config.toml
num_hidden_layers = 14
hidden_size = 320
num_attention_heads = 5
num_key_value_heads = 5
head_dim = 64
intermediate_size = 1280
vocab_size = 16931
hidden_act = "swiglu"
norm = "rmsnorm"
norm_place = "pre"
norm_eps = 1e-06
positions = "rope"
rope_theta = 500000.0
rope_fraction = 1.0
qk_norm = false
attn_scale = 0.125
bias = "none"
tie_word_embeddings = false
parallel_block = false
init = "normal"
init_std_qkv = 0.0236
init_std_o = 0.0
init_std_up = 0.0236
init_std_down = 0.0
optimizer = "adam_variant"
learning_rate = 0.000811
lr_mult_qkv = 0.5
beta1 = 0.95
beta2 = 0.95
lr_head = 0.00683
max_grad_norm = 1.0
warmup_steps = 256
schedule = "wsd"
decay_fraction = 0.561
decay_shape = "linear"
final_lr_fraction = 0.1
batch_tokens = 32768
max_seq_len = 512
doc_mask = true
train_tokens = 458300000
max_steps = 13987
dataset = "wikipedia_en"
MLP neurons of a small language model. Each row is named by its layer, matrix (gate and up: input weights) and neuron, and shows model dimensions 192-319. Each number is 500 + 50 x the weight over its row's rms, rounded and kept within 0 to 999. Numbers have three digits each. A neuron's up and down rows have the sign that makes its largest values positive.
A block is one neuron, or neurons of one layer that tend to fire together. After each block is what it responds to, as a language model described it from the Wikipedia text at the highest values.

L7.gate16:506484473390438667468470438432517495521477517472527540494541456532534541486529432501424527472433629478525411510603489580403530455514527601490428575411468502504547463402447468427474590496472573405535464474509524450523475535463515530397465469517498400547537518489477599494519473564581461525495471474546510577493507471510462520465481448572481543446506547547431430442573446555458491482501
L7.up16:545532465521447517458526511435500552426482468445457443478489526517520566474511514501444441576418534456497500415469501499467467515452534568531505520441514423485504547441522573445458533428597476519444443425490468455466481476618418469529497467453529512420526541428514507550496464466478537449538396450433449457511522497549507518497542494598415515550437531510503483427565542460497468554559
L7.gate48:542497522506589538463543532450416582438532500467428590458509596554527504416455397609437461496501520498465498582534531526469572440514352483597523461497480434463494506498508518382518444518480517435510518494504526533499542467545470481495539444480504465480517465458564501498493466512494484477484511561581503454402523595408493497419411487469599554469464547583525537509562490494529462496546
L7.up48:538509440504476499496557625423486531452511528546517526492523575532526569569494475445522512496484542400516481439569518502528443457490480550598485584470467474518520501509459484524503532446464442466482510548516481507435554540506442449473467484445500473403503567444466508545421430548551431564539499514516518539477611474491495473443387514428543598556468422546463459547460478534581517547531
L7.gate134:513523506549537497541599532469502494572541527517533434443435475439510482529586545516481553470486497471436487445546462526490389573447515489466552541509488521457474512413443474472401432548477507432436529436483676464469518556591570493498506454548510521469495596510489499533473423466501521516478459485448536459457440527482468492489534518524603530427537510499613469474573478414526577480531
L7.up134:554478522476626513519513528450557536500511451532536430468522520573609486416617487546439460519507507469467558500567603495476537443462512578516496485451501516479443511510486566500486409516460515500466550450499479509434406547509419479414536446503559589548498496542521559522513498540509593526465519531486509529516501438521527480540439538513421570463587539514521530530498426425445479548548
L7.gate316:483546406483569457431476558512465529523518446420537469404531452487477451402441555513443452568595514436425541439446565547475490554526542462481517502443482527550494389483456451464524507399475428476458487524493537515536540459448480576482472564483462510611415445529449592357534502497459452435497530498459517430568526507497483491457529443512454421474442544534566564507571456449519474525598
L7.up316:506491496452494499603509532575423450453466546490524485551534562483508413583557595538613497502570529549506371565517529530478513494560533549491576567489492520532587454495462502449497536456443426394517579543493465520535575444548498469467476447524524506430414468542508463554498494522534534493475626500537448499532490580442498512514522506596549463445538427504547549411552482584498479515494
L7.gate384:518541487531542478421422520498508487521519525418475528485470529474537414601519497579488535499516503590565479448512467515453540538447473555520463495527495478484425402566435487525554522459533578475542525518598523558552449571422464511478468438530590497596512458517459542403551471468446495432527587456601484511502511513502517507530552494453561507461430593396507425529453473482573467477470
L7.up384:554506448550502455550460513546464566520512441531520486526431464509561412515538456541423442517463473478541519566403486489510458544429490494544620503501525499571439437550506498449522422415478448587435473527517476429343527509531449567424501513508534508506467342495451471491475533561534571527527546561523424468499477475423463486590572559471444479526448537513516516504447570493568490505495
L7.gate525:424499513581581530498457517476448435503546531408460443526516487541480469517465493544406450534582558493461388486469532449530443507564545586501520497537445483506520456531412514539526460468508415463519512487478485520473489550525503535477483447550509501525488470504513405471459420419493548573418529494518492508531468526540395503462398559528531464454560479556440496450456496417470592522575
L7.up525:467521568545493511500445620531509467508516563455542393591538465493429415597529541521465576619544590483433396580394527479560469436515532559418463549478453489489510474519461497498502490539536460481458523477536555557451492503472475602419398554567475488496363425537614464475500431517508538491480527477510529508519477580513451465466449550523477448488537486485480551508508498477536501538527
L7.gate688:496495472511582481578539563471530492562496386510503523503589501509544545484506517579497448528453558456386534477508508529520510481484513490468558503565547543473386444541424518470475517468579530493457535488520479411576444620517492479465486553561382484508586392487499557612539536396452575487519451515588537529475558595483507510518593532483542352465428492500485575482539472499494529498520
L7.up688:424518560464553585506476543450465496476459446446417431509589545550458648417520526566437486533526591555484510513556436500539533426460578487582531553542494539563480579442494578463470547371422513551397564493491506412538463595525520528479542420548551522389570411469503442495384495461460501313519554455560488545540462435497517526492507476489532516441551505477438532507517527451599489529606
L7.gate901:460422559429510535492550547395515415450472524497409511531633560447613470443488464561414421483549540578514457584557542453469483476494524468489478433530402451490547475473520472433467448485472524446581602534438508437448483513459476550577569491532494484572611592487478495488508406460565581457466536504478592470541465483571532521501414479498393562456522521466567480515468505470513488531621
L7.up901:451544508451475488455496453493439560503474523505526371531484538447548564560514500421495478485578596475538531451516506540476466427519429532528536572473445486424478438436626589458521416559543464405464442501473570478433616538554494544534413477511528443493501465495533515475471536498500576514436473504495522478433587413480502508536465423539565415500516496501574495538462496531480502503416
L7.gate950:433510571367462381454467511515412524507564476463507521556427468486589592581548409547528494419476551532486506426444434409494432488465505460528479523601472472560462484375450539596458484450526485570499492353449468467369479437517521462542516540497450559446548459473414466542413584482526455389513504489438452408530524518499568530460459517532449475544505609503507476563421562484527465509537
L7.up950:488521412542547493500517590476475510366480445508446444520475380538473524471544439529461446495493499529541523459490528434545518491590502532458493550422517532499499591467454465458471510468491491451364588490484515488529404441526427547483500443550484502542438514460465524582559450586443454477545476535530388453523458456476481514446579405410476446579605567574598428470565560518533472520521
L7.gate1000:429552474502445516479450491576527498422492470553582534436578467564513488523510483367482563462535512493471502506471495394498499451480620540538518492544508547485445499492434461481370440468565491505448437508488498432475475482562516540463472489422477536499463595469508530431459548499487606526603480382544496487497556554499561553601514571559506499507599513423573521555635483527557550533491
L7.up1000:521475489466509572574490508555580466491492522589546495416518494607465496439508513422453491486455486471498467443491484462528586526433465580506443513401496611474491504453511465432516404561547599391542499411501573452462513504418524504435538469507493452593495572527439440439464525552509456416534503574523527492515575518489528539540572563570485455583557459505538489484555410517501497558503
L7.gate1043:538542502516459526476499451498478486453455564419607492513560435509497543514542461528542484462496444446645493393520530512508528582432429469494441501502505512500510520475557417517424454454498444559456472503481527451477535553564564544470509446523616519503412513561474533432483562553539516479561518430585443488512519522429573474515578480570512451525582563579536471545556463503517458556446
L7.up1043:423501471358592606568523474476537481535498441481430468538431466524521528494555525569569450531598491445446371460501529447506620512513559540521560404565476463486477501475447476476529494623465514539437506520547514439558569507528497425590457456543512411451559503613422520392534521485489502493544522477545425527527427575507466473537457504561502492519397560520500509425444562498446547496526
L7.gate1047:441442469465535472466499535527478510451514483436457442464517487397503563475513477458486522510517569541512457475485514538453548480523587579460523476394529516501489568586521433474495544524511521395562487494443447440492544571540512587481547494576491524492453560462484518455460448452461522474420527528465503549536534493443531458533521558522428551458532548461552441546584459524507481479552
L7.up1047:519488531420515444543563587454525566511519441503505404466579577433487536516493422545385426494503483538421516479497455502505543487538583494451437518492523464441554492560445490449525422537515550524492527427495456461518481568449515462556466441529556514503656461550547542482475432552505578491527530541481479535503463513560517683586543531524501576370480548537477526511551538436485483533561
L7.gate1111:505507407538531517512459552519518517423496505553440438498518535567489453471495556538511400543588529484479597399512514498580511546467526480526668552436479449481514537479550476557536495527469501360535445582399472430486452517649541530571540529445527509487520550478431486473469498440519522479512573532475470673474545436430517475432436487567493592494479532525614427556543567476433494394524
L7.up1111:487513475621540511471472553452583510475563381544463500568428467506472543531475494442412461562472523511449418428479530466545521507546568542367561544465495568496523487524450492561462562592455564482544474520534527487560559546528545570534496562510448596518607461548462483496536462500434565477483446496456466523465515423543505440496484502546480513451575532448480496571514505427613455394389
L7.gate1129:474437500467549438467474519506531475522527452517457560402501475517488532585504444481470436390495514559477552495520446638451481459543517470517580552564429616476572442460497455414547491471532451382502567464523462505444554602451534524545526439400544485537522542425520579601542324564516510562598617515511447562583537466424504513510504493505506589430455477476558508468500501588482573531603
L7.up1129:501504493479552488486431531536502557426544412464531445444505456509462506537463574593443577566496441551468510502521470408472432459532571523533486398503464503534425451441478434500498526490529476554497448436513498393487543476575575500493472453564565520430516435512424474519495457479506457531498463499493370501475405468466520596464556396453541571433595439494464489545529519502606468636488
L7.gate1166:498483514497499520502527453464632458470510523493499537419562420513561534484597492532441414520468430609445509465532478533467505535469519553451460503501396449392601485496476453540463410559546585443369528488462503466477498526575526490507553522485411572538452524413465486542546419546470540400500497453481502431534536550539467494434539488518528612509473563491634464452548517422601535460498
L7.up1166:520445517512506468593644448538561473487461511601387498538497534543499565539623447607443434567468395553516497542456515478478541586526460457534503555394450467456577486507510487428429446519480539494533472384485457489472446509565516552454514577458483492473544458408442506515586428529492542406549482450478424490460437551507493537490557482439366648482599499485615574548492552488498464443518
L7.gate1251:447520523468554381483519522415449542507537384510440497542413535505510480506488479460384431466478506474380473540483453490435479520463530428601527512582506518560513514589494501464586447497450471587358512502469558512418498547532516504611509500573453511500470445458512505472543383505475574523499550442367472459465480487486501579472507453495456561498565567566522481476467522473518498494506
L7.up1251:510519452543504564622580569549405522622590505540514474490461595533583485403536458543529438493474512492465504496360506491529466489561544441532519497546469498519456556523484393446494422425488499545479479477458475514556528440498582617614562461404504513528475486504483504517450459501519519502561417462580434510453523491536527440515419504474486495513524509476628609450477474525525507480482
Description: Final or middle word-piece tokens that complete a word split into fragments, like Cl-an, Pl-en-ary, Cl-ar-ified, Design-er, often before punctuation.

L7.gate0:551517490538521470551500589614512530444507502549593454475430546510473514561558435481451464449468473517458560571572491452496415539557525479508486599511504512556503484547376448482517458441553501539440484631441481452517486512502587468554463580442515564559596485537443555455480415387408586502502539462512555498484503561463522453555565521564512483605504531569590437441486525541507554502532
L7.up0:469540413511554486441563483581449447547525503454544405445502497615481527509539473524503566490509476441450490476504508545472513552539498558554504554498520520460514537533542509489508423522450525509496423550513551551588465443443513524538414521554484586481498418576533540485487548566485526508488586370444514503550468547451510507552486544507378520454554448584564535503441471471644515513529
L7.gate49:559442455547470495534548477544521473525482428512542605500516467489561403477473490495491508459515468464481511582537533644490532552471505440411463499478516558472473469551463482536444499586525553478423506477532486469542495551430416462579505391409566414553557448393499524480599518498469508462439530521504425555521503446535463528553493511543492544503451578488440418534514474459583548481421
L7.up49:532442540471496474521579517409457409461536511519501572494502482517496461470469484478507494487537439488584560569463584559579512476483487418440459525540598475449576455513514499569481473514614619470449482395483527460480493493432520487585541475428547481482558531447519452448553517456544461468440497538416557545541428475661455570515507484524507508518385498571526442519432548580560487437474
L7.gate399:489507489443560410549597567590588491503486437470487562506494533497393520472499422551543505440543555421472535539487489444526387611563568453528475522595454461533484543575426462571457542549433537592479489570510492536452466459553590498507634517472510511394550542470512560610483521368527527522395467484503486583504493482499522446475544499508557443527479503561517426496457453427469558492510
L7.up399:447493408419555537431562461598579564427461542486468493462342456434512497474505511461465582499548544470473447527467525456531550581536554565435436531578553527445417437523482519425470522479416449440432540446414526459457541495427520504481445522473431463528448500599484525542550545471487530431500498500481596430406483570525473529413473429497459422516533446579528531502527439476621508502536
L7.gate429:499569469443600433514481554500449494525507557586509494413509560548473505519475461545542463516426425431477536512520537464500472505568486450442543566507409605552515470458478529498499545405562459480425469520437397459550481506547509399449543594522496502458448462471500515472513515511516595596496476552510480640527609452467556429464475564477519472504462522548526494531493503545499589508548
L7.up429:561454546514527389504430484499516421500541467553508494542453628496469488509473495519550482502445434491584357489460469408527469484548602446419524466518485566536443526526499490529434446415617517566537462528459479552499438506503597403404566599432515435495465450501494486492502520529531525560463523514588535509426504469585480460533486575461559549592563475600466524461464496562462508456541
L7.gate564:461578475511541408505397452534509413542513453483574542447508464438557499467504495482421450473462520444465484592573509494436520523534474417436493480567431471523439461582582452554453446567489429655504437547442521493548584449481448511458430523537408454546525475558543416440516439514445547552423530445399497505493490524502521444518485531463501547484519485502515502446512500443484514546401
L7.up564:496430490604506500541536565538489453541500587482465425559548470467499514588527446541501458594495479598533507405458476528507511542519478484522522457509522506482515564508418513493503555450492465473508448574478524545550432526541540437495640495513424491467465444422499549500535559471406484437511482479553595655532429562528475456498394548579454528521464556555517579508475599491501508426413
L7.gate643:437526530478505448510555517476384519479501529488479520459569483462479393543581505463525423465529433465416469592461505428493508625556487458436456473477504593513481492564478560550461591610457533526500558463558505546485475461515493484523542501395635523495516513515516512508543445447549479557464524417481556512547499584536522427555517533572468596507470480537470565444607500570559605526435
L7.up643:387493544587671443470562495440417561439620524462493557460585473540483487605628484450465424500598500487507554556527539480514394532456500512452512485477516487521493514568570475512483507421481448475518510505441469621478474513471546502465578504464557470523516533467562460529557488530575505554451505485474495437433443471489499542493482534547610559508470578571522545424516485490546469562512
L7.gate705:426499454492537497456514512483397573569512491429491417538434488565552414401486567511406517451530548447496462475434518484458454512426443415577434582540557558592466410501354545458457469524517428532493420481588503430498481507488605499548485475485612557419492393457469426448478524489435542547555531522540581545489502501514457382563507527530532476551408466520565475551486489511512551542515
L7.up705:460502459480503564369499479460541447506428548486489504457536490533389497544484540406477541434436512493582549490475507565616518519427516506545471452420499608516489481500466603523452484547568548495559541463476568516491476486396525459520461590572564458521528582532443442442554532513484461476536523511440606476488502404586506503490461488454530510583472476580637479507434554553503533523552
L7.gate724:492521439570512535484476484598422465498500539505620550431423521557490527466478421489472489437495462424486518417492486445509524557536497485492499495481370535545454444569467565572413521593460417492511445492582463400517383572466584559453486520513520469397446555560598521512493516448435574551459416517540502541371507419458486402520534556592526447488500523556506505527417409435537516410532
L7.up724:547563471503461506552524524555442510467526523447517464470557424552442457443425513512403532494467475520474496456502558381485413563531523485516456492547475480615547431525557504490339525428520545537457459507458563487445431520538516487362484556520530521558453487448446473525469467516492584586405506388420525524455509536580531540492440515494492468504491430589567465484490507636535591544491
L7.gate726:459429447498529561529488527448473507517566470460556536482434551520561502505498435593494441447467457479536529510441444497520451545479455542468486528522527497570472493495375500559573469480511472450475519440645550555485450501543442497406529589485459475537495494418499506529556524506591555553446527480531492480390534411541507506559513488484490536465520601548515407442439429562505530463550
L7.up726:536564500479607438478465536507551494441623566476427439507514478504599501451506524533507505520529399468421525455549487540416498453427549597497513458506498463508537464514485364514529540548375467465482449456454471507491437597465507488490470473447470569554450501523465464542546450491488511467490479538514529580412502410476509528429519399472482498523620470549529502591399523444465507491587
L7.gate833:454478449588453537516509433525459484480435453450611439509474612490587467554474521472468490495484548461512513507524516521457459501526388558569536523463538530608449469430484513535405496562501402519532445498588468477492476473512518458511430565435459521497484535568581536464471425472524530583510472457574505435481533548517549538493513439548549464595445472511518489544485472524499507492554
L7.up833:523488449526502545598546500567514479499573533556548422537500410531535567519519542426459617581450518494576462549533489491461423472599476478546537454446592507479417548477489582619522447392607476457540349428485441421444452528528414427449561499525465524485459568497553502494569413493525461522414553481536373502517501421594418461572461535518541533600479512499536436520462505485545432436471
L7.gate942:443521509505547544504473461583584512512552513506493453580417530581527415466521436465484533461563498488464463568543539408426488557481455472390467453540444452564449491476392574438461563451512577553512340511545509475509461424584568496513528568552507496486560501555568468456535517511390541593434412416469531474553444504568463380534458494563465457517532467475572485494433516470477572483481
L7.up942:444592453474539494505492554641537487581524447533569514491502539487421458577479463471435579499533481484512490616507628483495491552601423419486501569563491512507535442496476500515413469529501488552473442566501481603530511526472518543447499541585428541591495430565497455484477444457529502561494492454452533501493413514508513421487430527523431417472512496612489515550501459435523561524404
L7.gate945:607442518544447427476492501651494470506499591491439435492557563561480476415554532439462458467545547441504549576464529467485512513470507465502466449476504406513409416541508514549488520487571470509440360497474507462567438522486571427432542469452453537501418525497549482575496436460441585556491381495487517536539550459500571436581536605450625517453470520523604490473554500534480548498542
L7.up945:575436555455460471456460455588464451442495612502491393510484497574499476464500493520464540462536587457543511494479560513539496453568506544552518448518503490500523476539498475530558447485543529482449501498505454517509480553432537497563569553509556415552461504482421561513316466472486460474483508527539501441534559464467499476619567501399567643536615495585515521467524432547514481517536
L7.gate1060:504541524514525440580530477596506507491462513492560445532537506605589471624493406530505493486505518492460593466474375467538567516518555503466503477497464443459513510486464404532480471446514455506480463441498509461498487580524529482454527594489466434420470549505523513479534475536521575517455537432456492511484417521350477546546560511490470436465445535477556544490550467480475491463448
L7.up1060:501485450535562487561511553558461577575487410501497462459489514512503529444490534543445497477557414534542400517523463453527459510553440394517481506444513541505501539540489509551475581553555549456572383417429492539557527437579419563576509570582477516436395482504472530491480480452508549562488567504508392486489518449537437504597493463524432536468469500512540521460527471567415510507497
L7.gate1154:522524417499567566473485537540504452476501507402503471476495485558492556506496538527554481507562430459549460490605475387538518535567404524481481419489567498459490500504538507493429577555475427440514487532584469514626354373530420510382440520560506517501494553434558587563542566552529468641392457516485466507513509506475569437484456535511474456505521475527447581468521525560473545471511
L7.up1154:446513490497487547483474501529500433488447485544585502510563518533505458537523504494499528524543486491446537522544482494414538517596501432487439547460455517426478483621544551527455541667466435515495488414502575487395532485399479502442524530482485543419509465463584603451553479484574429629446555523476483514466467510587520447579541487442385525503474507549357477445574551501586455556557
L7.gate1176:497383434515507494514550456524457540503503500433445526399459484518501518446497474483390464458556536509451444519468565494477537565586540514491437465576509421522538484506541502473553482472443473439509560553563519499498474471521570513391527603517432499555580557428503442479542468515529552498413514500450557532545454627480540484510418427527427560490551476578479523526433430515529538512534
L7.up1176:620471531535518531482573609519414437517523494470556461423527403447503470395419529558356564548512537503463511616437490491567521413353417403479464455497438482583517555520474515596512422457526488523559527397531632476492516527479528484456491548493513551570419474516513515481512472488523480468434507458458511560498494519542533511519486540456485503469493424572510500644477527533591461454447
L7.gate1179:433444411571566501505501445495501427426460428441552492441479534449583634473499450494522421468476478452533438541552421480478404589523503407536526447477552512525455509594508475531451560454481471497441508476478459468528503484534538506499468493546488503524564411542552591563497517476550539577389445472492487602543583509434515536464464575473515502541540498547445442539504455473404603508451
L7.up1179:537385428528500475517435430525500490472520484472567457518451573530497417484465458502548457437487461480536471539562444532408557447511456460516566507518552513500521482620461528555570492560524573563424431503446495502559478547466521557488504551469472496556495496583528517432487611580557548554430428484492494549462527500468423503464500505498547422520434482538448465494524581479505489449505
Description: Short word pieces right after a lone capital letter that begins a proper name, often after a hyphen, as in S-ham, S-ykes, Niklas-S-alminen.

L5.gate225:462485481507465490515494524430472474414485551429427512451592514633441489441487482482549440418471510512473453491479555435482502518477533507483448453491521554480460465549408495642423478537401494478415547485488484519461458570476508523417542533474452521498397465514490492493503505528508518593518484530464481532445512541530482507547463575442557625552552518576536446475543531630609544494530
L5.up225:457512500512519497518512418622386486492490456402559458534465447586508417552468443419446532528551452489508494578404536454519445522523491428601497518474502545531553429537510493517474549472476447507547619413489462471442441449483486541522500582457499586516552488507545574522532455433544532553422511549418528560487519552507516393500468446432443487523557481514495534579491504478555576555576
Description: Mid-word pieces such as ar, at, ni inside Indian, Bangladeshi and Arabic names (Uttar-akhand, Mak-ar-and, Al-Ah-li), plus line breaks ending infobox field lines.

L3.gate152:481458561599444430554543543488453584445438457469523530457509583555567491505473449579515510485482495575511452615500568510524478464514406430396478408486570498517474443514442458451471522478493567498540476489596483510576403421508495506485461508477541516384585436520440577544489472459584473501451439560530512554516517531481497426515444564534499529428482477462409493482494482536571413561471
L3.up152:466494495546467434537510535493465535500520498387569456478563633589464513489543504495490520477524530446441463557500501499412483533449484577489527480533514446604430485464471479589498463536489504504586525593460496481540458543506458493558450462454447579387623489537434446446504382542503436435431592529516471495468466563485515581531457570539545598408455375536526467444505514533552495441582
L3.gate766:385511544568511482481535515496505472517536509381577451451507463537557478572522470533516492493509543484472523576458443481514411486502487543576429437522557446437464504591454538470549455471548488504585554466475520487537526494453512522501424529372440489546507467452505484504497452530487468509444500583580427548489553567526561536502490553472550524478430426558419460413573507482599549472523
L3.up766:454546504531470465546559549575584530490586507495593492443535450462466515577475524587510538542531500515445487556432518507540527475476558554558451468537591474483488473527538534445490428512485484517539548513505507540464544411443511572439448486394441428499486458535530476537504509499448484516537492602496482514465593514532515559507501520451539488513434410535465535508602544510555466483449
L3.gate864:482476547525497461567456418494448556483536510501493480457355481471514580466543394502512582529494526514533580620496502506499392486430487514462480504432608553475427505554474554450536583623482519529578524455571519492522498397477496477598511507476540479475549551430463529490570510368469496574593457499456472501459522494363499463482507525548705482461491458438506416440558375457521480596475
L3.up864:559532443443528409547591458426501592507511443476538500437547487440470545481541645542427455444496578487530441485527559473454455459550586513518500435458423512583498370560534567521494469464545494547483367409562462548583459431485376446508434470492540441400547553474419495550493492525585565542458537547477526494523489540523503496495425543444467462551484495595487481433546532505544544657515
L3.gate1003:445531469576509448515486601523464513488557494426518441360497493468488531502560478495535482516495496453562455541464469523475390539441492404432474435467518574496437421562459556477500516497603565561543510463508467500633459522462510525534487462503527382448474460490381422519455530487497472495394525462504489526438550557530465521504498588525507501452497586498510402502505462493473533546533
L3.up1003:480480529484481370508581549533454545519547458462460478481470461418504527480527492551452548537447532487579403502442470498458492537434530403513479474473474577531495437514487451480461511510549500501564515419472491638540558492461480629552470497466496533454468456495418495561441520455591504463522486537465522490420525602549444507465371538514422411477512551531484549479510473527482434549516
Description: Word pieces and words in Indian names, places and languages, such as endra in Devendra, Krish, Mumbai and Tamil, plus scattered unrelated name fragments.

L5.gate1260:404480462458506541442495529550457439518490465476480490493449562412568495497478545547467508546511591567401460399511548451408459505460519523505564541507397531451585542590514478474449509430568572480506505512486527525442546512478508518536441521507576519588509469433467580525564435420464538484483483503530512519483430533539527478537477396577475493453547522487532497533496506468449476417578
L5.up1260:566545576437490494467513581481479560523466452402483478407477521405354519510590516473564510415484407472530487433452544553572492465503500512507614464536443500495502461472607460475519536505540514562490445440508528596547525555544423457523507538584496523425578434555530517481497488442537480512560447444439559491508459445463494474555497543490514478523516442485481552505597487511471453473533
Description: Short word pieces that complete a word split into several tokens, mostly proper names, especially a final o (D'Angel-o, Ren-o, Rapos-o), also il, ch, at, or.

L3.gate73:442530503540551564504472590568576524535559359484550461458623477472471452412459523486430512508530557488550422598477569534525503530584541526394578532484525456564463495469487522407501508467499471561560437578486427519483436432539512521445347425496468515458445469529436509634492444453433471501529527489438476515464454513480422506457591464503461478472497533533491534463524488394534479540500
L3.up73:532560523406511498521533456559547476524473460489534536574454547565459575481584492422519540505593471431496562619531525431614548548623403503517582468534497554542487447499554502494467473524457527450428534563539505457436468491495545535456475470534529483481612420468478467532442475552467503576442524507550473536598503478519463502513510561505507460455494413573467605510491485474401565589487
L3.gate275:521480538473469505517488603484521539501515346515546480489614478543520535427493460491351439600421580517440472471488568477524540471531554445462588575454479458568473535520490515540427457414467476474571428585533465543587462459574554564510401416551545617473458515464418471559495490508478547604560538536553445499479418506556411515452502518511403518409584540572460506516480470439443469582485
L3.up275:443600507500510451498468580514445558525384435461484524601561544560436513511557553434399494556572459523509531458523488456626519565592573594515568563440532597473388501527511476553458509570428480521492519481491509546524501534491606497517504452527393521538521472494473498506528473538560538576494443531565519540536454441530457481479469573452436461492580469575490581557505484422499525494591
L3.gate599:480480537587435521478499484534440532492539348553616418545526464531561548430393537458453484542468485524601486521602597504507467479546501502533501498550431482533485477442406511333511483493563575525552481511489437507502481458515442476424450518528469539496512473455499509541495464514483577534546468472536552491569463464478544505449502496477512518479597496540495502523520530374447483546489
L3.up599:475570440576374530539558495512512618579479437517557499590566554521478582487524523525536450531466501396530474496500566580514521497527503472527552558475465581480486480436384486446465493568594620548545485512542487451563490522456418537450451382493490397492477512459464589521453452613483576534619470497499478552567507384578504490384513454438477563512561582629473412485537512547531492601476
L3.gate671:471561514539517551494526479509518460467512413484533454512530559436574498462510522495278505444523576570526440480507490530492568467559476498528583575508411501543437523518484562518459474509470475603547397642537515530595465444578541583447486432489464487482586478446425440632493439497524574539548483458520512461507431502545535518378508549455456542453596580571417529501505413475446498508457
L3.up671:519496510571473581558502551514528422601546472458490494531565479658522496425508457494438490501588501471485507443529458527532517425531571478518465497515494512482382606458573505472563484631506509502476580520570552433429566451517539523527422503492428492532348487522506493501485503508523486539551502421502566463534420578489513538558431455502461484514575450480491603520524463409505516517531
Description: Non-initial word pieces inside song, album and person names in music and sports articles, such as Prejud-ice, Nalband-ian, Gh-aron, plus article-title endings.